Weights of a small transformer language model.
Size: 22 layers, 2 heads of 64, vocabulary 651, 6.78M parameters.
Architecture: RMSNorm before each block, rotary positions, no biases in attention or MLP, untied embeddings.
Training: a variant of Muon for these matrices, 176M tokens.
MLP neurons of a small language model. Each row is named by its layer, matrix (gate and up: input weights) and neuron, and shows model dimensions 0-159. Each number is 500 + 40 x the weight over its row's rms, rounded and kept within 0 to 999. Numbers have three digits each. A neuron's up and down rows have the sign that makes its largest values positive.
After each neuron's rows, "fires on" lists the tokens most often at its 100 highest values on Wikipedia text that the model never trained on. A number after a token or word is its count.

L7.gate244:536423489462505527545441474481534401539463479523438485500491502510380485497540436509509454570446456484522508455427492517453549531478476572486472521463506555550521537507400496508476514528527497469519505540522555508449518460525534552479475514466488491511492474488500551545495510458490484508567501539546523472510496521513488483461593448545525510531462469571473478463530431475508437480488563476499551401454499489513485500520457581523493480557588543522592504510516586531470481518574565
L7.up244:485473505440513554603484440533515426515441498545459462515496489555484469510548522485487492575426512450452499495448484475478533477505503554549432529462523541501492595485444509472514557529514513516468512547503480482481489405494519499575498533479443462554498478435530557501500454530477501562520521492487503507525459506487552520429584517560502544554448500581468572461543485541530443518497580499463517423515549486453499484480460603542465507547512558475604500467515553501504494491521535
fires on: "at" 36, "us" 11, "et" 10, "is" 8, "o" 7, "ot" 6

L4.gate213:554455482539484387490493454517430481539527538478571509474417442504436553481486509469537488454525554472543460468495503555546526529525487489428465555495500543542481521502544498477523541454574503462519527538528534488554535462553482497500456503438465462501447490454521516487512517515530564473519425541492568552566480503435471567497486574569513488512485508515544489537467501492496460559460405510549545500520489465567465397508553452519509444543522434515498564488503493589511521492447448
L4.up213:517453464503482457512464516479452474460545488493534483502470496477498523441478518463506459524493454529543430528543492503456486507505473499483516620491474461527465504509526493479546528437444548550536529478472528466472524486521532493482434468473537432435498542509521449454540517486539510545550556543545570485538519580421507601483496599550524521539506475499504484461467553520536485497400492470528590466439443555577527500507550478596508485569478495574479444516454437533481501540434491
fires on: "k" 22, "t" 19, "l" 17, "n" 8, "od" 8, "her" 7

L10.gate402:449493492498497521438436444508506516540493453541516495479490528444480517476475522516520504458480542480520439455521481509454493475522487503517503509538488441454470515522551570496520468420452536491558457520515470467492529515487460552492513491441488517462476532524528457409551478526488458574487503504568448482496565381492478517464485522371529580444489515547414437516533560435425578526514556471473546565537511438484517547515443470509563484538411500501490516457519455514516511519460571
L10.up402:576425452494551503579448590508444524496532532466456577555513495464495518459481487442524449497534521459544514523496500502476507558484503465447405516481416521467468543463501396450520513568503518534524530533464510539482492519568484491421467505478449461521504501522428489510542470542527490482536497544506548533522513455564476435511523559426486486596480549457578486531479530437446502543460523514524520427498434499525470538507567525466483507440520432483461498506502464521504455440457526
fires on: "et" 28, "her" 11, "ich" 11, "ed" 10, "x" 8, "ater" 8

L13.gate274:491509516487492514489519506520527559495537582466432512483499532472462561524523510522501510513496466509594521526463481465434542500492404475527455565504436495547531569592491495529524492478514582564489492473555586519478509475485472464491543565538469523507487447455500519549451484507472510531451418518508488558538473504457470499477570508560514559480521524476493438502526464565573420587471504494486518468398514534501442581517486404517460492532581557505462544534515517515524465547486532
L13.up274:484486483544485445449514558585496553536552492526400529398439502511510582499538546477503579480575551541464473459505448499459523501486505460458472432526458498489504496463476515518558577481437454443402493499474452538436542515489565456571525514490497483501483511501499495465533470493521502481522531458465426561474521587498544487449562518488534568478493494441562498565465501542496479526525532509427504490504487516532554511530505548453532544523529482409476499475492568494502506499556427
fires on: "-" 32, " un" 21, "f" 8, "ing" 8, "w" 6, "ak" 5

L7.gate271:526447571500389512562503480515522491555518486526559474516489493533474531532519494488562511469497478539506505472534478477455427522491610523567515509471591514491514498475516453540483489441541566496503559469413504529475533553485501489558547640559472526549628462502465448566480455484480460511481520589474537450556450490485523499546503503532511492515506495551482503462480477435567516504462482535532464469519544503465509562538495431483513423511492534506514463526508476550509456437504495
L7.up271:508482492528504455544515442553521483573491594539507514447467466646461538571475500474458522457558511518516528523472475535470580435511542517485485523439574471552486466442487399540492529470466526565505522507540510456456537483488511518497522552419478520494540521497562523474501444439528419448507510483395504489479492486533514587478472542512460542434517487542484484466521545521512497485498556463445510438458534471534486537521504550453504511534501470542583480466480445463516537452474470
fires on: "ent" 33, "b" 16, "ur" 6, "ro" 6, "o" 6, "ens" 4

L5.gate74:488387510539489508489477497514486472499518472542466517515488570551508485553504491514495501471513511448570600494534513453445555461529477521581478491492519547520518443552502528607486462498474526517516531474511525472418483472434445570509498487536440492457534518498517505498516493549477501464469563544489505447457470560501493577458562553446495552515424481502466539515486489425434487461470503556436489492512487556502435473409524563511490535458534458439439412499448507468492482416548536
L5.up74:504468507534576494458524472529507537508516446510545441527509504544436501561545471465547478504498453479524533444511518484541493482478522536557468522468513580515511508493465515481462438473514474481588444514525580460457472463448526519536515542550502522558528574518480543506507453486573429427447553439539522542513549486526487525468535543460493576492475484486408431460479517432550495444526492444501509548470502517518419418452503586496405492483595497544517497502486473527559485468564479
fires on: "ur" 20, "re" 17, "ed" 12, "or" 12, "s" 10, "ic" 6

L3.gate319:500507486464510537458502513485539502501554556479590475467467513462456498519499523498461519543544578451437421444467534497438470436577463498458447530466512463509543469536530478581527551420482543522557544551529449433464480505482504451466424485570507451462585510530511437553457513534508481526467520527472532518539510502442459530539447512484544493473542448614543499599520464460536517491505498478482517520528548440473578486517524481523465495479475438514572481497513542473459505460514571
L3.up319:463495478504524509497531465482511499512510448450522501478494495469424502552465473586494491492571541460500487563477558478462507470503470539533481475520548536474524483482492467469482577530468532375522473551566472510427443456462417552453529550524493406477463510523511554544444485427480458511400493550488566533467442484500545575525481549535503460492504475556427543550534476482483549505516438515526456478502545522512535542505503524490456465590543453462582523481508486435517483463568515
fires on: "s" 64, "ed" 13, ":" 12, "wo" 6, "oc" 5

L3.gate23:527508475477482472495530511459531497549541534545543582575552483495481543455553522416414488499541489503502453465567538555482571452505500445468516488468443596574485535508427509503495493469420429518506510557528552490548475498576443482431440485499493494495541515520519524481561487461460524523535542537471539485623495467503375521495500473497518500490478440498466514499508454515470572515525512510486558542486469475490535539535512504487415494563477493511545548437553506535539472561481491
L3.up23:530545421421429544517472550487551409516487493518505560533543467519471501477570520496466472508442478494515495473563517456531599475514458465444577454483492544550570504529418481435502486533542425457513509528477531487508430477497437477476437529464511470467539496544487496558496537519476519483500514543482508508521395501535461551469448542486450478454548477464447491431499437489516512499508486547562521473483453472539440531512411517543479441467525508466441501437539560482540442499472451
fires on: "og" 35, "m" 32, "ust" 27

L3.gate167:467568500536518492564473483510448545462513548477583493548568585462509498522487544484503511572490495532526503495474507483508516490523496540465530511460481437547463555555572465526569478497500408462435616468549428398431482571473464497440482537450571478466488482468484421492480530507476509455500456470532531511490412485500545518513477540488481494505527436556525510492504508496458469547509431514492530543402474576519540453491425512512495496511510494506517539566529547493473474504444550
L3.up167:482578455561492420514503478454513459519523424449563455581499504430491493537510420472521542498429486513484517455500435446525555497492451457442477535453481433550494464491441540453524504501459491519465508454496475478381414528538440466453440449470516501495559458526487495530426563461507476443507504453558517503471446537468500548496509525508516532486525497524518436514516508501501540569499441457470552501486468544599544476497505525492495510550527444497524523527499616476490543531504459
fires on: "ff" 17, "old" 15, "ver" 13, "k" 12, "f" 9, "if" 8

L2.gate74:487465509519505472461566533550504482527510532568528586473547529550476553474485536484521505592512496490534419432529469557423451487577464540456529468500490502493471485549494491510565468586488560576480550555486506516523526517460539546513551478483510477567501560430546500527605504469520478454460519463451574477499536463509521567525510474579477571428480467573464558484524481525521479510521506487505553471465556523478511424528472554519499519526461504433509498438422525544487490477504546
L2.up74:488494445514522540468578528503448552545470610513489491483538511506529478555469583512480455494524547460402509522505479450463534486468508509479543487516532550561426457535453469580539496500489522531523497486457533454516419495491543448478498467496479521481474531565526440520506493518501518513563455523406575444541537440522425511479481514480536589467502468523509524500518571460467457482544558515445516550509553553534529488485407436467564480501498501482493462470458529524547614507484530
fires on: "o" 26, "y" 16, "ine" 16, "iz" 12, "a" 12

L4.gate287:465561474505424535418514524469513505478570529598499544518517533546484495473452499431531483480584509466501481457497504450479537480493526491544417489459497456516539525513492481485488555465416490512501509575529484493559450536494525501558504483550481518438559538595492530419490499453491472523517509545425522564534394491529464536557530540492453488507476511505475506518480420482447493586474455479493494555513470457471522629562551479499507540467477529443499475533563535493495484559467481
L4.up287:441575537537480567472481517465525500442477499559466562400513493515467526458511506489437497509509548417501420528478560446536518549516482532480468477507527513524549441513460514530535520543451515491500486511465568533521464548556525545537522492601451496496526551607495506432515475504429496485533538523520505515423494482526517508454509515516446608490504516445546569528506480482494459493516472454515521550541533366463457579552524514503493436430487486437494516497524504504502480560501522
fires on: "ar" 62, "ag" 20, "og" 6, "ide" 4

L12.gate215:542483568437536537420508562492480483514415503506514487489547616442517439502440582521526495486530523428477500539457616561585515489479525600535457479543436479531548469578522534495481423493563423531517513500458522543469483513482466535405488489466495497461576547468473493553523547477532475548493509493496534457502460456545486559523480506504471553428484482528530467566540444509464485491479491510506488512529537537491495508490499526461437545480484477466439504481478501453473530513553484
L12.up215:489523478563491506461526559543466505471503476461465434535549533519537490453575544507551427494426507520534519456472518534542539432458541560594545508565447581474554536516543538531483442432480507419550496509429487495506526547472529548464591502455490548503473502519517432517520495493502451581545455510470531486462558479520427489438477526489570500515501482463484527489589450517480481481498515507500515514540514479446502509500554571447423519465519458532414530440526528539542484516544501
fires on: "c" 24, "g" 19, "s" 10, "el" 10, "en" 9, "ic" 4

L12.gate137:465470534507481515523538572505444484482460542543512545576500561572455553496570449485555535551517494469535534504427480529440482483428476486485467543510489493543513459455403428522502527461479524516521552483529552499571500493519531496441488508553482496575469534441527469494512509510562511498485512516469491479518503488518476607428503489520536411504417484530491455516512549555492496520520571566541483474519523436445453438512510443432489475500445485495474400489505565461497493409523441
L12.up137:505472539431538505607453554528509517541447531447543546466495470502525542500467478436513537573532545443409566511472504514498469408474475572494498549547560581512510508522534465564498477494577533458449502552492457405464507491494554585520508481495535429508543460514492553471543456528502514545534519522492526450475519458472463460494432542502546493551493496496406518503557489524512489525532513475588545507432479483461532470480498490513479495500561407473561515454502465462535490544492504
fires on: " to" 18, "ver" 11, "y" 9, "b" 9, "t" 7

L16.gate376:479525437495454553560490490417647490560528529532526514503518478501485513547527457545535510540485545481490469506554515463470577555493479482448505480455570564536528547557512432503465466548501558431505490538525453475500500532469468499449574441504448535485493466442425537508526466555477556508482519537506444464606478553519474554476550562487492524424485563451521497481486515503526481529571519521428526480525492450494464527539566541516536489525482484487535471437513485465469457466461566
L16.up376:514453496519509516573500516488472469436480522497507466529481443526441473465597479469499496510475521497544416506463560531518491520513549597512494469427429491578546471491454532518413542482481554438491493505513430566508542518585492492506484462508478471515435534424506589541566476495505495522517461555500576437461498525573532434531529516513488580468469503435496519502499490466497538491573511450523536602471489457494517567440532468512458511504503504463495499504498414432471533515454527
fires on: " T" 25, "ist" 11, "h" 10, "al" 9, "t" 9

L8.gate22:464470493458487516510558456528419445439454462456423483529502538485511479472512518547500543497514469500441486493449459567389508522538502463534480505466442547537503520481484541475523459497493456430546524514442489505429511404425467512504486533430497494561467516538407493503461550538504509486481428502463456450578503505430567499530495485583503499509517507534491537511516491502441435483575519537527489474469536527504441431443445483575519527417553528536454553489514578509501457495488468
L8.up22:500497450417441480480445509496457498428519443442469448470527493533528457530568455521531493496448546446510424524537536513401544522502478541489467451475487559439470547548439485530468476493487493453548524515404452542488508476424491487498504493510485533553452497604443421427493520548415487570497475495403502552541514550433496512486485495459504552454476518508466547542496488516499461491531541546474501449510492523439499432505500560586512558476526500551521492555477484473503486500463525
fires on: "a" 26, "ts" 12, "ay" 10, "o" 9, "e" 9, "is" 8

L15.gate39:506590506507522442493536492476519475440515518454446495441503484529497546481564429465477456471471587476503588493545449495503598555490503566465477514500476469486441409511502498480488508525551479433544520546559508484471490517468488385503552542499565490506549602495539503422481495463455522498430472506570479508496503494502550548508482560458477467460470524476561492496484559561576507473528497484537504485471484484576537483522549560515493469508508522447469543478594530498470508493426561
L15.up39:544488485453498434497392487540493551497517505443514552565531525612538545486488483568465491429483518535515523447535499443502527516472439552438548466512526481537542500520518489495439500536519486475520561470501521428565488499524502464511499480494554499547645519519484484437484532527534526591495503537457515477451394510544517546576443473565477505511500445503478543484517542488498533519424468527514480421488562553476559466516498471506526497509493462507454509572488523510482518563429511
fires on: "aw" 16, "ct" 15, " had" 8, "on" 8, "ark" 7

L10.gate165:544488452508439485503571481417444492603503583507547561414446530451483562439543527470468496488460541495475460516470446473511538468431562594515435573507467520496498531512601501536478510518530518496503512508513556544534480434419465458475467587471542520473502483526524434551455429458508458509561478454499547453489494481541527564490550460524536480486470485520527526535538521479501551523500487502510455517478503454464513429451536458441461515522475494559533521531484520521446524545450479
L10.up165:524464443557483522507492525536432518523511514491435511483441502457475487540484550492485540460522472476464485529562472492571516529486556485467499558570529587522485515463485511514502539504489506538519457457467543470449552484531489530576423521458518427443552522473561507533540453577490507410574460497525523433482491519490565516495480498530528537508531528529511468468468524530558501582405461515585492446527554442476452506442612451543475497484508457527521562489570484467562467450504469
fires on: "k" 30, "g" 24, "st" 11, "t" 10, "c" 10, "d" 6

L19.gate312:492512525454475448534473449486556469505470483479431490481493533541475484547438506498521460530517496450470410540480496546581531489416488484469494423489515461502577468388523484508442458509517518512527529534510492520450470344532531504497519490556536548505504547487528506500548554468541524417550479501457514485497477470523466477517478520443486486553538425460568536458462579561543450578514514499490503465502523469519493584606479547524479484523500540518496482518444534521543528494425509
L19.up312:504477465499502514529485462446453472510501518442494497513499503442538465557487441458395546583516532440411525476530517555480468478510410515534429473446494467528483530505487566488492495533498581496512547440479450522528516474485508510576581416588597523487480468484481533514507531510452500517442545464515507493440512501465514517485513453507526483596496567523482494506533520508486490491514536453465482441418460534470546476527542485457593459532496516496549427470510478496574408481543537
fires on: "as" 32, " as" 17, "ic" 11, "o" 10, "y" 8, "ical" 4

L2.gate256:394462465463484477454443473493509465439524542534486638590484480538570536563473521476442514514517563434557432493522492471483502466463506492488529477451510458521555565489493496429453513543459479446510553551471495465490501460520476583473467539457422546491491539458503496535504513509457505508534484554505468449630500468494473489568479495461514499528504413517494472504542463488517451466474556481496533544554493498524492537526551513420532462494531453502540534512479519467491525461414541
L2.up256:543447487523467602470417472479437509456492575462534499512527466429486463447537508472475512483459485548461489537625502514500527492525571439510475479476498527495467469482528516481506534524450463501496475568502475486520504563492501469561481535519471477471571551504513514452461473543508489518604557468545522436502507513535465571449489466421565483517467533526503558445493501476493535424481514534539596453503485491454459520498528463571438469469505516505526527419563591480528477569475470
fires on: "et" 39, "m" 26, "n" 16, "us" 7, "al" 6, "l" 5

L9.gate97:510531416497520499461524489522554469543485487536514486518459430462518530558539503513515514458490537536602540470507505535523534492452460505496528541484502480484495594513502500529526506449547556443471452465525492529471461494463513451523545526476513499488537496388530473490418544520541496500468461464609485499491432417483533500477513490525470479412556503540498416459498515574496468518552485489503554423512459581541423548439407506544548490545507524514493508592462584527488500542496511
L9.up97:517456494563514573497396479467482460488423502475526546530483466500448574443445515500469537475577504520475512531515501484498568497534515451480442531512523360498503468479448513490422547491477509437458421470530410438472524486521528512433542505525470493417606550469546463508529481503495501559465526493536453512520446536527500493492450523434475452507517472489527509505527531516478544550545473514428526466477456490536521473483532519522596458506491531559519531487496570520464524505583504
fires on: "ing" 36, "if" 22, "i" 14, "ite" 8, "f" 5, "d" 5

L7.gate107:550495522555428475501486449466487462492519435471520486504483486557540393511520521471482421453524560474509533473470532499501484433424536503482436546486538535463478467557438479528449496435494483514445516553493484535495553507510517468517551488614472515524535530502452480500525474424524459473470535578529536495471514535441481526472513510516593480522480529493428477490544488504466521494528462466420512443492400435479503592508445542469496474425467465597461420516489468509520480470488543
L7.up107:466539487520427428561507527519434519483504520484549462454503460452474407505443495486453504512496527517534479500522535480526432475475533455544474491474592522585451524513487496513512504411452458524520480454460609553502475587494531497546510494504533548511536530514509525448497523511521517479487495456526590510472465517478507634481520528500529472504464446523504466414526531479518388517475570477490515471496519461495502497531641540453543508467492535485504552527444507446491546510471503
fires on: "on" 27, "ent" 21, "o" 12, "ic" 7, "e" 6, "y" 6

L10.gate129:522505562475413463543467547536501461513504569455583562507469490522552499520492440482493500451454500549453499489524473496502558551579477506487481562462505498511564511484496558532510525515461479508472510538485561546515366472460459432544487505486553459479519545517430507470567518483454451493496489486558481497416481468494512469474494539505545532504542503509466460472436489489501520615511416416473513567558450479483499429546533465457544463473457477400473488501498523539538489529451547
L10.up129:527432523485522449508428483519436506464466429475496490436524512528505523482457509495507482476549475513585539505488444456475467525466455488494468488510465496432534467512551528563505480460519576466516474534509459514467507463549464481443455523523437455614535476490470515460526457543573511456504529519539534551492519492486554490574481503468484437467525562448521496497429504445435570506572421517497544558495516534560536454510437509473493490407517455452478496491481508488553482369430500
fires on: "et" 19, "x" 12, "it" 10, "le" 10, "re" 7

L2.gate42:454545521505480428545501424534540496489509533453456523464483450602474505459513594503501548498579452476535565512579452535443450475503478461482521480507457511529496582532528481541456485502494507463502564506469500477486493567504430543552491517535486504527469446511464497500584479481569486535568509466453588506602464557489520482451508550461517462484548502495436486522539461491530524434495515469482518489465528500480451515536485579475580487505518466458551448546437510496465448476538597
L2.up42:504501484528515540523488550483603476502517503471475519441462549435447528499536568522472499574463452533522474562562544501501422494445503471511562471484421492591481561484493462484503542510464496568408495511419472482508465524541483553453596544440462462504498504484520555476489498457484555513501503480573504511566545456482486527511525506504538420401473550512451500465471435505475437468457481512571511510518497572489490444489491509458505420498490517520502555529567458509517572562479485
fires on: "et" 28, "ill" 27, "ation" 27, "y" 9, "en" 8

L13.gate401:455505467518518544461458489562468465470472499517542472409518480480486527564552522508514523528565541465475499553565488512438528483486511394531533462523515476499462531499533491560500481476497574461439540529472444499415532469518566516627517526477446486498532576483452521459484519447491475481473564520513502524499502425529537473491474428551424498504503518540509432521444507473512427548521470519454542451457462523567513486445496541465573541484529511549576475429418475547523485476541501
L13.up401:521515479567504470522493506517488520493502558539558430473534516510474437557452443406496506556578485491486479530494475523472442456514468459512505417508534482521481528485491506557517473483475483500600541479483481510446472480508610534485485509496436536546532501560505515570527536506504448458473500485499511430455490433519529561481424550606529503486514477511587422534449501515477488523573548513523476427533538536562475498457439492499503592458468478521484448555412522527522528448532506
fires on: "o" 30, "h" 17, "r" 13, " W" 7, "a" 6, "wo" 6

L5.gate239:450482503470463435497549439444557498494527492499438541536556473471499512495483480460540498412487477468520548514530500492527507495458482554504524481458494480478447518413572538478468485601524503519472500534459493540504499460583499497509511481438557497520508507566454480614468577496574600437495517465502413428538523495478540537531482477493455524476506448480485491502503538448483457481490561531434568453561495482554438476491503526472431578447519487488527474536473574521480489499478411
L5.up239:431502470405443571565478441425460521492467531510505486548517533512452480515451465441525547536428572485496507441483451504447536494486475584571572501510460487432519476482541493480493467598499550438483497533497457560474560498499497507479497474492501580511481509439507447524560448411476509433485520469406499487468587551516468501502545454509547515519507505473544435459487472513589512478487506489455511472549507487479440493488556474436463529466496563504466468518481512477523433466491466
fires on: "m" 24, "al" 20, "n" 14, "ical" 13, "or" 9, "y" 7

L10.gate368:478480539502538475496563482434507472508436510570474505447485488576452517438524494514516577502503538429369516469497521440509460548505508545515400466519499479495457506471478514523377428540459453475458483500502526471585477430561526532489587488452490461548507564450558458475496463545478525452477489502494484475512493534502539612500541501482529543490565502538504548525467529505466540497538494545493534545480477521497506440543563457482515523503467478453500531474492517418414535478517509
L10.up368:497523591499536499478566463500492561445521570511445555499538484496532530446534453551559531494467510489478528504517468517473543474507497533454449527453478512426486510515521421526463526479591484470499512561492552419531401532503515540518528460513451528485537482475498532512463509455458460489484449408482453575424542547546516501559496450489484533503545482495486512497517475564453464527493429583544511520437474475470523494449540537515442623486514382556505476466519499471539512496488507
fires on: "ed" 22, "y" 12, "t" 12, ")," 7, "ay" 6

L3.gate395:535509546549518553469474445513489465528550536505533470476525491487485449496544482488503497498527505371463491573484524469531534542508502544494490495521547586499501447535480448600490487485530518597485494551481529543538499482488521567541461454509472460529536449542462573489507462504571529475542501468421481455564488507514558618471457426480507480463488566490517404431514474478479535494529525462460485444527483461450482502406538487547497450519451459485538555500510544560531475483522435
L3.up395:532517494573513483490529492551537504577511605460519514529470498572540482486368534524444489487584509472530532574478461490539477492537534508514523460437517485505519433483461516534457522454481497518555487522539518468471484494433545491549470493453568564476531484549485528492564435447492415534443477510496556539522497503519457583526435504543554475521510576509475464491515452496412595482523553482491466570426476509485435572489492452553524470503486535525500483529501466519513473489552499
fires on: "m" 26, "ent" 25, "b" 17, "s" 12, "orn" 4

L9.gate20:561519455456548552518481549492457505508520450401546469546518539444460520478578490527510505536525533539478506534530542490489482497498468528461421486516541524484506499458525471491492468518530497484566511517507486523451459525442512546480457475467479537514523453482552533497514443518495403495502539482498444451528469460520569467489489533526505469421393471627463484497541468506544476417515546557463542477576541538502509515635520418483530493432541447471488515536494520512588492545501516
L9.up20:495547474514491489464534513494521547478596516488483473493471481506439499571459473491467521428488590428523497480487468479528519487523504485521500464512557431542502525441400424564489541446538478555518493466453414475486480438480454522489472587539503523503491458449515494475425485515534476468511579503454517510427514460463509585546496539486503532491472479514513538566481504433509486505435427540489533494484508482496556492484477573509600464579513469507540417541439444502467471422531482
fires on: "o" 27, "s" 24, "a" 13, "wo" 10, "th" 6, "w" 5

L2.gate226:457463522528503527509496435483565430551496501550508599573462514511546507479470581510421512485484432597519461467510554528506497497499525516531489472503474485537546498493494483468547533539505521529579470510459439463478547502502514509430564461510519518475532567508505459550474497472558450495410549470511554389604521532453480453467533521487492532487482509518457501497510445521503529448545499487541515466580547504592512502538545543513506492456557517433530549505439572447525484516569498
L2.up226:461435484545477551523502438444576485514473495549468581552479600495545481481520583446388476458489521532568519513557477530515449525459515571458549539482502470497542476460538487478524523524537597559501501534445507471520525523524538482463511487563471582450534529505524452479506516463483489482469551456475553446508468550486513467458467494496465464522511475520458524540506523440446482546545473476568448495551466558554532481439443524511483476429523541444450504503439510460564467492547551
fires on: "ational" 22, "ul" 16, "ge" 11, "ic" 10, "all" 5

L13.gate413:487504595506466558522508522512514512545566470494457472491499499475473529534540527483486509500454532560501453486488426510490546560557489546477518466505432598468503460566535561580504441530444494594525577486483456494545475536391456467479441504478502528531429566483500469476500492555414476390524535502521447437520480464486553516437456518462519547443490527489501520471484466515443434510446475475490510472528458554510491449458493471545557472453515495448501435492529536522523533471451517
L13.up413:453539568475496532487575451567465488487488461446434507529463555478489498508477517525538471512509501533497498582504493489442483457536533496511477412487447538482441544487483503476499560541436460507520541432501461524473501492439496470504524528456576522567465504515507513551456492560469558415590469461485449480494518562448466481486517537511475532463453438508499557518489511528477419516428474504533528512544538492435459429497457410629444461467458491496488461518523583516501470547460475
fires on: "ia" 26, "e" 14, "o" 9, "an" 9, "a" 7, "land" 5

L12.gate349:569548495442462493506541469460539440464510555500538499462488554519562496491554542476513577574537437434531515482522461571403516546495467480541470453477494490466498482510583510524478485482538531494469487541444498453488464504513546530460476508447531532544510456466538463428452477482477441484457492499481443514508508465391462480448544532525471476521514553537436450540460493565516512433456426436493549520509513560512541519503496539527488475539498501565445543549541517569555487441501396
L12.up349:550587491471474433486494498500524433558562526479480565522479550513487476459470481555532494522501500452501483381425501478498584526470470530562475558464495442500546508490526524503467464423516504428496550521447512552474474468556529476517445529484482541549490504468581531476422521424423501490551469497439490472572476491470464499520511492538531514495487530548474460512481481520471485458496415521524497505558492537525442488565410476433478503494545555501485495517510427600472473475543574
fires on: "e" 19, "," 14, " and" 11, "es" 10, "ar" 10, "er" 8

L10.gate37:439493504519518520497482463518568488512398543494575531470516505497539529550586513464514531546505488507553566538515494559506528504563413500518563473486475517474460529445525517509453544525468507542501530492386472482546539497564396534458497537545500534567525475503534527514492551501514489505486511509556429521585531486546513451504486518523424502537486574495480551491455450480520457443508532515541563473480468568472505563470480506546499392494490498523495474516436481606497576455471484
L10.up37:482506502466504529539554520493501534453558509479551614438449519548468534534479447479516529545494423536491508505478524536530513491492471457515447543504596528512552422447539492509489504511561521445561463518459494515515454497529544514427408538514466520458558460530505571449478503455457463486513487496433413453498561560497486509520450447531487507497540465486520488481431542467474499441481489447530536472568564531485498496545477441468520474525556565521564564457571513569537482435456535
fires on: " and" 22, "re" 21, "," 21, "us" 9, "om" 8, "her" 5

L16.gate425:507531496473453477482485516554479493534421539527549556510504555472550507490526500556531422499530563418494503434497390505547534474497513490477551490516459433594466440505512488436500507495555556473577555527545540449499464434487508473507500440476495465602487515512490442490516444423519555467521521555526418540540532510509460529466418534482505465477422540536547471440440529534483534568509562493489517493478506522497509472478537525499468520531493498566552561526539489497449499431454468
L16.up425:505464414550432500450497508516405432507499472518533512461506499535436465456556524499487491496446525547545557439517524552509517506466573486467474510461483533526471513453490511441527528452538507575522571529484558533503507477471478564487499517517477515487493552558536479502492446551504470474473441478555491514521465505437530521474525496500487539603559471474551532599544554582482439488430536447431507505499401545601512483514502532441506483555522520543466451519543503568473547536483504
fires on: "k" 24, "w" 14, "g" 8, "ent" 8, "n" 6

L5.gate73:453495460474520506466488470492515526538417464457468486515552543438515468495506438471453512483460490508503512532514463576490466492543474485464569478471527473565545571485524456514487491593524436462488536568533499482503479472538575458458482570472473556530533573507528507544479551368502424476513552449487522518584488527537498523510564453467514521481483513488504537499545520523505489437477467513489466644461590465443492463512485533456497467487508494477466447459471530517472550416523454
L5.up73:521472528488491488549524491561489481494485506511428481499517501480545499521558530512542453498517466427371519594493511507454479500487458557490471583479506573509521504416456474487553441555518551533499506484471487537588571454438518509533450480434510505544562489509565501545478536473515561471463486521536514472575513486476507527482506473497502504468401504495631420509477472511489480506425544495480533575511477455493550494514549535510484482545545609495490536524518543474559537489523471
fires on: "ran" 27, "cl" 21, "ar" 10, "ic" 8, "im" 6, "ter" 6

L4.gate218:534515522524501487531586468508531473557528471523454544496467431543553494498545530580515485540612485458381517505463503528526491433462478469541519467519471467504553467455528432520538487423516423465578508509486485534509484482487511535440510492461463501555505496584460534517427486451507475501453565562491497538517469440423487519525480534430510450512402494511557451472559546429463515489507430536520550535547566472552537520500501474547501501516471506499503560443566517467515519505517489
L4.up218:550495458458498533493491519482581551513497428551520532529498519524522510426564479461503445507494506508478567451546525494563532526552392466537551470463487446548552516458477493475549463516532501482507557489542482454464514469473461464514486475525489527512531513511540472585484492493519543479528471499472474469526453446488487512532587464504384458545534515515451480475546492561479583530487504522577616500509552471568426537490522465554497478602524505486559450522484474486417468556490464
fires on: "ay" 21, "um" 20, "ame" 14, "ust" 14, "on" 12, "s" 8

L13.gate410:530477522526419487528482489512463426493421493481478466454513518530573427479489550405459571472542543442496538505475475500485502415479444581478480586509528449527523456553422452458435523448492433449509523538501492531494513496520466432465593582533480514456509490454495462519514532494510471473505476431535498542501530550502481453459449537458507484527534517489584509477559515454570502595591451573473494479469521534481503501480478469531493458489537491470497474534537473490449449505468480
L13.up410:485502425560416536485590517550519510485425571539561527518450461500504536512474545472524513556541511491449532521510490538533561461469542492481535464543495469543413482531441466555455491491451449431452496544464478589468522519509463518441564491513538527542489433517557499441500505530499510444537499550539492488427529576519444513536490515450486468469414489467487476473608521508513480508523519581476482481506552504475490482476451507516452497514511566477482524563437525408472562541484517
fires on: "ver" 19, "ore" 10, "ess" 7, "ent" 7, "D" 6, "ic" 6

L12.gate415:476524477492442479483502478516477475489453440481470521489490550538460533461504486418476450482488491464500424517521475468465529494557544538468520500501501499530550559585527452531514472502517482417525542505478556519597568547569464454558473558488598475538442478550469443506531586462443421538482489486523515597586519535470496469532509428505535499526484494454545537432480510522486421507455472421484471549478525463510558464437560503474516496501579484438485507491477515515487522430478523
L12.up415:449486488476516455539432514588507514508512562484515478505429525429494458532468566439451487512511447440563449572510515519477517571434541456443470507552448475456469524479475441556570488515537550536486535524585528492514489469510472478546476470554511453529437504499500487477422464504411468522488499482527506495540525518472431552537424552476435509485546573466532570524443486445421468496434477496465477521496543522590563505496491516506494560529485556507499498518518531565514512516522563
fires on: "an" 11, "ic" 9, "ran" 9, "'" 8, "l" 7, "o" 7

L12.gate272:556504529506468544463488492471529442491544503486522417534520530468488471515436511533532520541569513510518487533531445413495498481463485477409476548517529517576524478467512527555459549514464514512505555571592501403432436534535488497422517434501561582540492475410529504498514431501490517473519457585516576527442466532477470518458484477533474510448556519541546512489487415501507449534484561477400447534532503485543464551434553472470505501490521521501473526479517486504446472494458519
L12.up272:488449524477444544512521545472521507496481444508520452501540492466462500500505478472552510480543439441467454445519521434554457428467523418483585506507531489484428565476450562524551536512487553473501446533507478518509479514507533470546456568507486566442472545496527502492589479480503543508512506574494513537517573507440536485463478560583500491457440467487503490471555494513526565485492503466519550526467524459510483593446567527540434410421429549526480477441431475518472449457471534
fires on: "p" 29, "t" 11, "mer" 9, "al" 4